{"n_layer": 8, "d_model": 512, "n_head": 12, "n_kv_head": 12, "head_dim": 64, "d_mlp": 1344, "vocab_size": 38164, "activation": "geglu", "norm": "rmsnorm", "norm_place": "pre", "norm_eps": 1e-05, "positions": "rope", "rope_base": 10000.0, "rope_fraction": 1.0, "qk_norm": true, "attn_scale": 0.138, "bias": "none", "tie_embeddings": true, "parallel_block": false, "init": "uniform", "init_std_qkv": 0.0161, "init_std_o": 0.0, "init_std_up": 0.0161, "init_std_down": 0.0, "optimizer": "adamw", "lr": 0.00135, "lr_mult_qkv": 0.7, "beta1": 0.95, "beta2": 0.99, "lr_head": 0.00683, "grad_clip": 1.0, "warmup_steps": 251, "schedule": "wsd", "decay_fraction": 1.0, "decay_shape": "linear", "final_lr_fraction": 0.0, "batch_tokens": 65536, "seq_len": 512, "doc_mask": false, "train_tokens": 537700000, "steps": 8205, "dataset": "wikipedia_en"}
MLP neurons of a small language model. Each row is named by its layer, matrix (gate and up: input weights) and neuron, and shows model dimensions 170-297. Each number is 128 + 32 x the weight over its row's rms, rounded and kept within 0 to 255. Numbers have three digits each. A neuron's up and down rows have the sign that makes its largest values positive.
A block is one neuron, or neurons of one layer that tend to fire together. After each block is what it responds to, as a language model described it from the Wikipedia text at the highest values.

L5.gate50:188090133167110135053168155191143110147102151079104124123114118090113164070150172141125122091089152196136161045145135063129038147118150073068066169117215178145121115114118148159162172088099155099120125148136127162170170040159194156156155132099102129160110100157106091115158082145167072156129114122152137137187161140149107118130094133102117100076172141117143098107156167186156168087166
L5.up50:113131158112140130116169089114138098144112159111101148174152128123089127109134191131130096115142142119077193106118074169159064149108088097041141164083185103107123091103167178138145103130087225125121113210165091172138086122087182068101115103126095164154143068148144126118110114130159084155128101189145147151108175122194135135131039128147135107124149137105126131086138158144142116087062
L5.gate113:145157138111167105064111141138085133149099114100135190115099128084138165137159111210132175125084115115157125174092140120159118120138129138121133100119150133149144130135106153148123149149156116131102116107129127180162084122155226130150107147137192116154119134135130153119185104140145134110145080146134111128127107159151144140141100101086099132108140200147179093116192107138113178121133
L5.up113:103104115104092085056150075149133166132186116114113160096101134139140151059155173170142177101111086113121167139151180131136169147130101078153113110107152163138147113128059090134128142082122117086165168103081112140172122130169168150163144160087097135092125141178102164128146118113142098128138014158153097148161155128109163095134148102129083144123096179110094108145106060175132145102148
L5.gate267:137086182135092201122062104171130179128155132100169139111110128102122114180141132099173174169132087116114133084164119149099183151110154159097120161173079149136077139153104135136087095135181137114154123077120163172102178155199137103167161153111129145133121119092123155150129133175168124156134104104106133130136164129169173141122157076080075124165131178201194126080158076171145080135152
L5.up267:121146136160106196136071144180087095120167094106115153141151147122139099084138181184139170168177099132109147132117137166122175143122135117140072193154117160126101133143142143140117102080150098095153148129124148131173048125185136116099169180141091129118145093074096148128111136127129098170147153156101136130133111123074166150093118098107089166146147147188131121117162143143105150069110
L5.gate278:108133134097101140121115132140166098152123134103133203153127092088147124121133154167136151106123135133129126110148098079121099163128105137121167123113113115129128119118025156122075124116114089167073107134141155161140207149097133097123107155216044133086134068163147135181149093116146118125153111129156095094071123139161085104122095138166045112121107132134124096125173178102114148110125
L5.up278:115131118154077106086159186128137116138106131096098119092191106170060119147077097142105131108162119077181123122086136141159159113087156063133110080103098108152186115139137105106101187069113138186131133149084152120163130172088186106148111153144106190145140131176122110140157151076038159127175140151120120106114058134100127059146184150176150176115121147158079135098097092121135122118094
L5.gate346:101127165091104163194132090158171081140134146138151127070113148107158064064134076143137104075115180158154133109169090194088132173091172143127085073112154104123138126128138132155101113106118116175128071087088169124152156162079098179152108080153137124136108098182131077156169123121171160141148128156115115090112130157097148087072081136107138149089095109154129108076171112075135114130113
L5.up346:153133117106157132147123167096147174148157128140159182074139064087160087092113123154124104138182148167114114148211076113099139145129166085105142121105145117095157094131149152087078110163149108106124140098112144105163187113079076156125105052160107102159112084162111163129124114098120125113105176128131136140088099116122162062068133119083179143160105127122153143165177134083154133075099
L5.gate473:142092088130106115132104100136186174142158168128100099116084107070154139127187162105127128110133134053148135130108100154120130160139155111098112143102107122133164083118060102147170100156113149093117129132053108162112123168185147170152133211123142086071089120147138156114158108132115107170145093156099156100122135158094142178158103085154120136146079182132144108130114122138148109177090
L5.up473:149165153087113141132151077196200150137106137122148079167095125121121111065148175199145173121127136082110143117076154088114170070117128099111092145080116142105060133106124146158163023116196134134142134093137094120147131180153144138123195168114107165165056103205126166137103134105141114147189143155093152099156135124136114173138156157058146143081121164119089139099092110179213125112124
L5.gate487:129128181146151103122174094081136105141097083133143161129085089173080107083188140160140182120168111174104156092171127094142185175102191155129150133138114124117117135133141107196124022147165101090136137121122122164149101139111147121162133158146079082178113084132128172175149106097108152087094164124165080106133093125163119182081130119145062158126091154134144114159120109137189130051115
L5.up487:154155130056094108132094136183196143135111148122128076137200162106190155102130059110130149160095141109107127123123133154161090155144150112144147098111158154136155078137070137153084115097077152090136090150130119168111155166094117135107101112166111155134120129140161145057170114177152153145162125155080125147156047144131080167156133148139153151170095110166155111097169083139146164136137
L5.gate535:112129172171055137132188131189200107172147095065123141088148123137111182147208114166123179128111162112099060065123123167147083176091148147113109136154099147150139109130105150076118086128086105148139179139206150171154119159134165135112089134132109086126140126099104144191182138138138097145075146175195062128157129127189105084078108141156100196131061167183117126118166097158158136070079
L5.up535:158157102139097134133099183141146124117098176168131115118090121090156169136124071097155181134145128136115115127196176070131119130093098071171117137099155128090162119190116112125144125132116071106138102114116105113151171151125137092146097073182041111144121136161136176171102123150166138121120103120098114181138186097192099131139114119157170211183051070167146144141145125127104180144126
L5.gate588:172106178125087107119128075156126170176077125154093092150095175163061149111155175136137212074139117110129164124106122119071098088105090130117081084099152156129124095044080183165145124148120138087093157115138137081174120118113146138145124168126089127097152067093182165138105098152113098117161164135190090112128146161122090106150061150171116140108114115094127089122067126084140172159160
L5.up588:133055205119063167189076123151170145139089140124136132087102102155080118144169134147134166118136104124133149158148179127113171105085176135219092144110110076127158137114154121115138102103167124129171123061159123105111138133070120120145147189086083188174133076123128154204086144129114154143200164063101135151081139122193115102114094162050134000078116154111133113100099120167176101161135
L5.gate667:146140181127104098112131074147126078203122113119172106125093068072114171133146127141128092096129132180155110074097145061070119052180113135076093135186100114132143098000129112155149135154098145147139094156168081160178110117093109163167127123125111140073086131086074129160152105081176087136134119123136111104098084150143123147150120116080091120092107117135135090122132118137155118108086
L5.up667:154132142080179104160089106111153122123054141099097167156167145209151080096187147133126098075103147060171138135179104168063085115109164106139158074169068144138126128106105132150060147110146155108142133114109174115143082157104177112114155124058158095125103158166105098070127129109146043183153083117100151077135107114128101053123182174061117163136045146165131148136104110134126085176136
L5.gate691:142075145117085153134086065255175180171205149178143100147151099124135116174133143122139123106152167123168092060124122138131109122115146048088098123126136122154168141069093096085109096126144162107103167146066131079174181120102134114125093135143128145122098149133108121088089122105142149130194136109053114154164130181146113132160122085153096134073079127184093084096154121177147103139121
L5.up691:148133179136108083186112162119176074123111150099118108161138128099165071088143133144190139110064120097123156196145063115104143208080175135118121086123120126150107154114160189111080026161117147138154193134089172131166112175137158144166211131147142117203103124129121161152097138109103103126123109144080136091107132112079141126115142117086122092149041142130097150063103147130146183095093
L5.gate705:136151129082060122145116182113188132125151118046103089073089039135121092046168158148132120112135104129143112143170122100154111166100147061140097144100151129124134123148150138190112065133139190125157118135077156121152112162162148142078129145066112149099081081133151142192131090101182126116154093139122155061153121134165123165115124080158141138117055165191070121023167119142148128125102
L5.up705:147115098098134103146156145072133107137099132127189083128098171146109157091122086125148150097126077255145125132126126094196150171125159146164115130112177134134168093097087151184078104184181118135136137139084101094142192124082083148132108151162096094138126125179105192157090113185147147151127109161106099125217144141172134131136121163106118175124132139178180108146139148149129105093118
L5.gate779:155151182190137083184138112129156081136097119133210080101117099133110145115146137094113121142151128143132177057158061150202138138122099174072129132077146118166145152106129136137166125134112127073075112183093126112151073153154156167162065165123122073134116127179105072165116074060180065135052122153147044150106112141123122107103137166159153194129088162109130114106200159193148199040093
L5.up779:159092182105051147062131081114138106125164156119118109117125095145075113088157130125132158112140153090144220120107097102138140109110151155117132106087092127120131127138115138135154091086157251153124082084084089131088127105199199166084164108138120053107141130114100148101154118107133096129164128078135126136105119115110115159069073095110077150110176131134147125138177155127134177101113
L5.gate925:158104206146142096088137133202096168172135153092132100189139109116140098101097143091109143142110102103200114141145179146144125147134169120099101111160127077131171177101122154142133118143107082166130136098143091147168139115143120136152148134112072072149117149136126137212134145181162152179128161203163117108182123152099160139102182105156101149125085113152090098136182148215118111203116
L5.up925:127071078121101136116101093140103150126061154143172072131081095119119058150123149105140083138175109137134148124152139168145135113121105094120089131136159091155171166113128138150129111128183143127148090120084142103110147129121121141090165143092152146109167110110099154128157136122166099108128115162094113123139125140140158219098129161077176154149099100113115108095168148183216172130139
L5.gate997:119143136144094092152087145158155121174124148139125127126081106096131129114161143115193137163119191132115092118154190088129110136149107104141176124102178069109095058118046153143139153136173145092130134152079088145159123144136150104141089111124102161171123162138137182118138086118151054168133087122122160136090121142198155157091086148079141091108098168120131097161152090163104091165110
L5.up997:109126102090082119108112134140179126144153135084113151122114098080112140094183173140130115107109134082092093067102182070099139091125139055111110133132124151133118084136058154090136126138125097116123081135124097141150108096148150149114131113134111190138125174137082134116153109135189112128133124098162113130082129140185097098173036191079111116129122132117083120160067109164124125148203
L5.gate1333:129126136126149145135149127134070153146116103193160149085185143142117155119083224116160087102147126095136129107163116164197109145091148091108115099168089075129166159109128136092137108179112130116074134152144090153139146128079113135091141113185133112029124111134141143111119070106164082122164071101097165161092161179165154046163042043088147197136064135152119088067115138147172123115094
L5.up1333:122114164098101097140125068149139114130091098159144137124113093136124143111131132100175180135106103133139200124073122109121103152131059108141112092173112111150124143121137129195155140132196153165187108088087103125147161195055082109099118143121120099121159114111120094135139182152135167147141144133159099115137090121087089125195122116118128164139124146170163160133113051164070206184177
Degrees and biography subjects

L3.gate335:148079132116113169083166164091120146145161095119122155140100089095213074134153159089119108062117185134150153092118145150114113062141107080088149098128101128154110090134153154075168107112119156111102098179077183211110131093110144123165053145096153071079137091117079118104146080098106148100177155165112146197136174157127125166129123187157064151066155134104093124152169088132123119117145
L3.up335:132166088140133158134143121112043073131118107137157122086110101107142102142117168113145136180120175100107150154107145136082117084131127087134110120126096094188143175116136115102141160133141107145066101164127147132144091122153125113150103130111085187167153158125094103109106129098145170108167164131104156108058150136197125112187195172174129165110114073103116132181160092168071119074107
Two-digit day/minute numbers

L2.gate159:160100161095118160126091133132137147178118107145119079151136176121159102187065118145142147147129121115141097115156085114154051100104117083166127096063127069190103094061134143070148143156103151057114103119173200085186073178190139160105147135168144160108106123104130118164158137130124092167085121121100086171160093170136091157077129150146145128150102130139143104092115102131106085153132
L2.up159:129101090110134115189116106112144170194144157134210110150124108128159089155048128121097091081115149164127094110128100109174121089145079107156148091093140135247103147098114132106109140122112155076151063116146176126201102150105146168088134171066162146177107143137154161171140124115148065140099059139117094128188119148165167091094173096082145155134139109088179108060097125086161145183119
L2.gate217:103137160153163151159139113114095142179152119121125092163122157147144114121109114162106127076170065175177091089138129125123094165109121111117103162081152113149123099087130152080157174153154118178109108159147185123134150095166103131143076122152120076132102079082159159115148125093098149178109103190142152167140084171032172137120143123108114163112131116138129105109109117122141084161126
L2.up217:112123145114112165133132102127138117151150176127051103113136167108128196141101167177178170112119137138144087178157093150129093143163142156128132105172120090135116104093144175105127161128147120091091096149138187078125131134184191164176153141158138171162136146085148132066157117105091128133142132102134151128152127129125134171130087146167075139111131087146118129118132110128116090129085
L2.gate663:120097153152140170122157145192158136141126151131161171088120139127135082122125137085134111115117195127123071140116125166125150096160071104182143093121174135150098182099118072125151104123149077115112120077084142117115155138161091086087119175069138158189156134121124093166086113193128134160119137104139109227121162141108092071140113108168143111092179148132143078114076164141072058149089
L2.up663:137092133140184176104125121173158145177158109065085099070141162136108115080170136095076160129172106169168107128129154116110098103139113170125118064134129129076134055053160191111076089118137059148127129078170189120120113143124129130109183137112137102146172111139205123136127067173157120109109174154181095136107137146113131127122159130065125158120105124110130114167164127068086051146099
L2.gate1136:125150094146140121132195156172093218171049086141146094144082119069094117131086113136088138131145141144123150096163155106055182219086150123134155156118114131144123128101123199126111106134175187113079138085174143201138134097123203091136178158193116103155182121067161176097162119124141146134061097090114123157096149171111103125078133114086167096068119129097086097123131096140143115125183
L2.up1136:108114103087183120134180115156115169160192147090068056129143123054158132162119159097122127157106097165164118116140188105090118107145130108187143117139142133109126162147118133117062141140089142097144126158119127132132169090130170144125159118132144147179121128109129134099168106115082105122062132213180092118115095120171094178127089162142146102126176122054181131176158060158068130060149
Table row index numbers

L3.gate792:124111173121111161130092055115154120177165182096166170109137076082149145133153167132147120093154112072098151083182121104099121159110103078154145145085114069136161094136107146129213133121187127075086154099139156176152166143171127104157082115173083139176114147184111149090131059046139117157154147122125114164093118141110158111098095095134151058105058117080102085097126164211116175117183
L3.up792:141076182098107109091093143131175198123159192074090106113149157069091126114189111064112159083152122089123138086115201079093119120139151141133113149120136121119091173127136116139095106126163147116147167082156101170162131091109088109118121140056081156117094184137163107091113134116118137108137127070136154114155164102130115158163068159110097104162146103132076137138156105100125137123172
Education and career stages

L5.gate145:146133115083131151110114106114085115155107141129085131127121139166143153123099091130068100105173089178124174187120100161125166139181140171046193118100151145125164113097108146154106141109189123111111097128048187152086163210141106145201111241094156099087180145097185188184101130137082176122100118169135133111127117142119169119132090121086118171084025157148145099159130118119175119200164
L5.up145:118126059142146181130114134079099141120173128169109139104104152117113084143108062175113094120113094123108146145148083136159146141161144113112126124142090186162197078134141140115174192125182096136139111112085243113153175131162129098185146187131165139110167096145157126142108107083100157077087120138120134095131099156106167205117079091157156093122000097084098096194175127122095106173119
L5.gate157:100124148107121083079144101147120105239173112139152103170127125122120172124157164143104111132075135194147102108061176110180133087112153130094068148146115086151090149072109134173132180140190177136084178170141117110142089133092181093228124135142128146091109077135064098130082091072080111125136139073091151083151163189131118093113162137108130134085117129179140100085072101113130175148101
L5.up157:194086135106090081131079093150112129138158108103145103159145134112179102144126117103127130139116114107094156123138178098174197089097134109160129163120116051159110117116109114100158169097155083110153119177109134087141173122067173085164102122131165177099101154117173178137129155160108158126143110083102058149138049112131130173149133162137145071103158127142132128060137067125144081139148
L5.gate209:114131153152129109170093096111168169150118158071107142174185151156130193134110175128194092140194122108145131132096105156070134123132130131112103122153129138153189126121143122084145105109090108115104123110138129133093128189150176123148193157109168172121123162083144102081146095098049120116139171109155129104160082148113089068147102137169078150108130122068147101140128123127124095156095
L5.up209:154138113135113083155163103130135125108142109163095098195161224094120122143121089115141082098124184127115195159153135172134123189089156156072103102074135096138125110117092120107110148181097117146099153142149131122113126138146112134113141155051107110146128134086157147164117128179101105146194101148119106139140077140094128139146144111124069114144102148160091151131175102115155103108133
L5.gate272:099111155132120145123088124118124097154134164115080166177110142191127215136081093084116111149137099080163143150142135130151091113165134131130141086108146124159095110108102040143113130106150109141112119155111154111138171181104076082113145105076158110084099140084082128176086076174132134176053176164135095090117065145191092085078092103111131126085176168168131109144096167142112073083153
L5.up272:165107102157179174112096166169140202191173073094135063193168122117141146157081138137005124114119153136205127118100127118166126132141120142134089094131136120182152145106151139124101145146154146162138127120147121157137124124114116112105073096121084082165060143150115099144132102120132131150062104155132162144159164157108161068110121121094133100159072101184072106127170168158107164136097
L5.gate499:082036205100157107151089158157092138162096101120134147106128169132156138141113146137134133121140109131154088131122096203135133179199075141082125129139133088157188133079086124123081109141132150106115123181129148144135148120118154199090106174153171146116164110072128137174176116096125087114136115159216144159135138167095128142110113121088070099113088136177159100139152147158127105136157
L5.up499:066121115104129142129092152120071103143137189056097158089103151135189117065122107147051115119127156098126194129115100169090099160184105146107141057149171134154148100104128152106115176130172176105153135123136158091167133169181121104129161197143154170085184147131137143129119126112159137138102122156150129176088091162087155159102153112123102147042133132144179109090126197125122148149148
L5.gate606:100118171170106177141038135192185150174127133129133089098144161130131130163148160154137141081119121119182141142140109115186126067151140104117182083107141114151200145064108153134120129154130097112110132066069147095141096146130124130150146112120097160107127106111119124132134083122182171096085154166098118176139123162122186103166108098132108177078093119138148095123134132120085128155209
L5.up606:147142095147126178115087128130154135160153144137100069137133125140163107128141178186136148121121125079188138144147120118185079038169135060115152082096157148174166181082093106144116140133155170060139117163076166093130079137137125071167155108112073141097142155157134126134101102066128132150159157116108092163103145137138114115149060095147130149182094110134101096138147161113125070170144
L5.gate638:140146172134165088126181145120178171178174085118188165121145091122083095145097140134079145073052131091105145069194088159151136113173118130124124132109173045114092175097130080112117097060137097109053112126085125123109150114116158110168147167131083104187118140115096106166093072137093161168106096123167105133100113151121118044091133155152120150125081121184119116135103089130155054155188
L5.up638:129150107087182118157129111124116157129096069112145099124152103153117082095153102103113098084134182078132140117155061110091138220153136152116077100134123136153118145136181155120090157115138131012135132140128185134133146111138130123164164082078121168186117187131159139101147100115139179117085145069159127082093076136115089088090113123130124094056096104174137111123136152130128120096124
L5.gate710:146105092167141141135124157174133117185138102129234133100120112096155100152100116193116106180101107159110154139154087120130146151096161182122130197110173121189143104085114151166157098090118091147105106162149116085142046121103157160120126152153142120176130190164102151219104083108162074218137112171099056084208134184095161106112054157099159139123126125130092059147120178140145031188132
L5.up710:163169084107103149157129145113139114145137155110194139106155135136115127126131096126094154113079125127105138089158116131129121156103096142158137153026201127105146075084140156113156155112153166109123158092166147084134151124162125073140085145106094177114091121135206109121080115133036153156118147066143092148104155128165204037111070125136139201126106159157118100137074126137146098192174
L5.gate806:191109132140112111121159090185128068140143063158136086176149171117072136140133125069102137149164132173208115090143129112111100058123138118078128084111101101227142087077162110116107091119154155150130138129121184110139168133163105111125157105067173120110172117107096129149131116096115071140156141149163098166183150143153060154120150124117132159076127149119102130127172146173180095167118
L5.up806:106150067129121152185167149120162142106092127124132163111124149136134125120133131082151110152158061169069077097176114138090177135162137224096142150104119180086113142122186130132211087227166065147118116098139137101108149149170126155103125127143147135129100093100147159121066110162176142114081042117106136088113151124094136185091157137112187119180084133133112147191087134116168111137134
L5.gate837:120056160129157204160135090156122183164220081126185092122095107109054135165064132123089087070111117127128087151154089147167154143160127117112129105074140069186184103049135114154122055048181082134095114143147116124146063144085139116134129101116119073154083142108139084179149113107140155125092105141130088131147101138151150142077116100118108157125196141119127090161232189171112173117166
L5.up837:139098114126131165147161073210156156127142074145112098091135126117132130164104162095045088094127117169116113128153088180075122141137125124134102146061125088175157087099107124109064089100123042069155136108150152139118101160094126090077163129112136121155114157082143113159101130121101146154137091119153087119111120150111151132121128102109134217178109135149151119150124152145133161097165
L5.gate1047:122153102152127175132123096136165115151204093068100091156147137106167130140118121126134125098122082122121159100089062163124081152108086116154129080095134151209160096127113091112145122169146136135105163168196142104123102141158129134101109177089182149113110145108124109130164118087118128103093110143199129179088146188094110084075132112167103160113138192148122118135081185161134085167145
L5.up1047:171113111144126208106126133146141083141158098099125118143110093095163139114102126081148074179113165114144134159105130164144131142092151157118117128087178172200126115065109129146133172097209134126083131078158114098122142170197132166140114198119168099121075172089142123166124103105179130125096100155153104153097111149050183142154152108164116112081137169149105103127126158059127117101148
L5.gate1142:115104129111120147145149117077140156183184123152171162160135139104153180149130128095149115092125159123159152125079019147129062152082092091163130074145125154161150086099161127122133149108140151153036103109157189107165088134099130098126108119184143197162133102121158045136129098125148112131084141138099121124111199203136110139135069147153156062076151090130092100149127136161095147159103
L5.up1142:176140137115174155082168090159131123174172099138079100124099152119166166047123165139162195120043080131124101121089150094143095148168110134137063035096145106158103150108116123145058123082145119108138108149164141159079149154129070094133215164117141106132110118132148134126210105114135104171088152134097152110152136168077098119145105115121106115130112147134134096178091096112172145111141
L5.gate1190:166026129116085185105052068153106100148143153153116142114145177153181106095102128121159110076096162146175126142117125130194118158092134131097120104068141076170194145110134103116120138096169131103111127146093114082156120136122145138086084142184133156120095121144174117133091117161104109160116084166123075190107112175076136094047134075188095110068152133133160094044139167114182106138177
L5.up1190:103081076178112109157096105121115173147111127091159106125148138090131080132084105167120073163075125138174091112150167130106104140150149152104110086086100080143158123083154120110106087133141097081157100096112133054139124148182110040106141144098176106121156156123090084133124126074082138136114127118091103132135127152110112154065132065141083149100094175190119113139124151146128052142179
L5.gate1223:162143140121117104099110206168140137173136112133104097123089138030154133099120163087078147160119184169124118146165146142116134107137126070157115117132146111202144165004177111117168148178169109143146120180125130157181167128067154132134135076098091098109147117088118125151124147156123180135135113098133069207143082168108169171108089109126167069102117119178093065135134097133061109153138
L5.up1223:111085083153151192099148122094102183133163099181175120155122134125086163165076150162042132127095141115125121117155134127127114147078135158149085170161165121151103185142127144104095101154126088128098162098132105080096100105156135039129097143099086121097134103121151153174087129110092152169135149106117097206125188142120136162113137152154111106137058123134088128143137161124088153094226
L5.gate1248:108137125175107128144107161143154188135141135096151096116120118113138141166136169126094111060145123140213132145065106139120140108106108101090149119161127112196183162125124136140139151093149140119079130155110180101129144172088183144126132157175177129129147138148093072160159105067177095079151151189102140199160135181125098154159090121133129120019140094070077112113142142135167100176158
L5.up1248:123110120123164187113115179177154141141149096094140074132119145120185105208129126121093052153093118132122156130126125189146137138140147146169135109137111083174132181089146110119108132113137080121130072109144158084189158165104133142140182164120170118196131158161125092151162157086121108143111105164063091169138127122080133093146127092176095151089106081075089117133127146112098037149122
L5.gate1281:140138146150132146099131136074137129143188146099184109153119059071122139127127177083143102114089131179060143125114186183104127100174174133065133064064172137157109191071129099105126110131165090110107098138128113123132094086151118142112106140066138114146114125108174096086121090106100151153135151148149088165153136135071160109125054122110096158166157119119153104124108155082115186129171
L5.up1281:128117136140188175133143154145149112114158168108103097055160114153105119097085137194088079103078077144101108153075095178121093091136173141143165109115139138155104191115082099096116135090161159096079131133164155127144164136119100113094201151093147108145081100153203108119096116130168126113164117145126147182104147117072148106104084131150103183141160062114133113127076125097125099211148
Two-digit numbers in data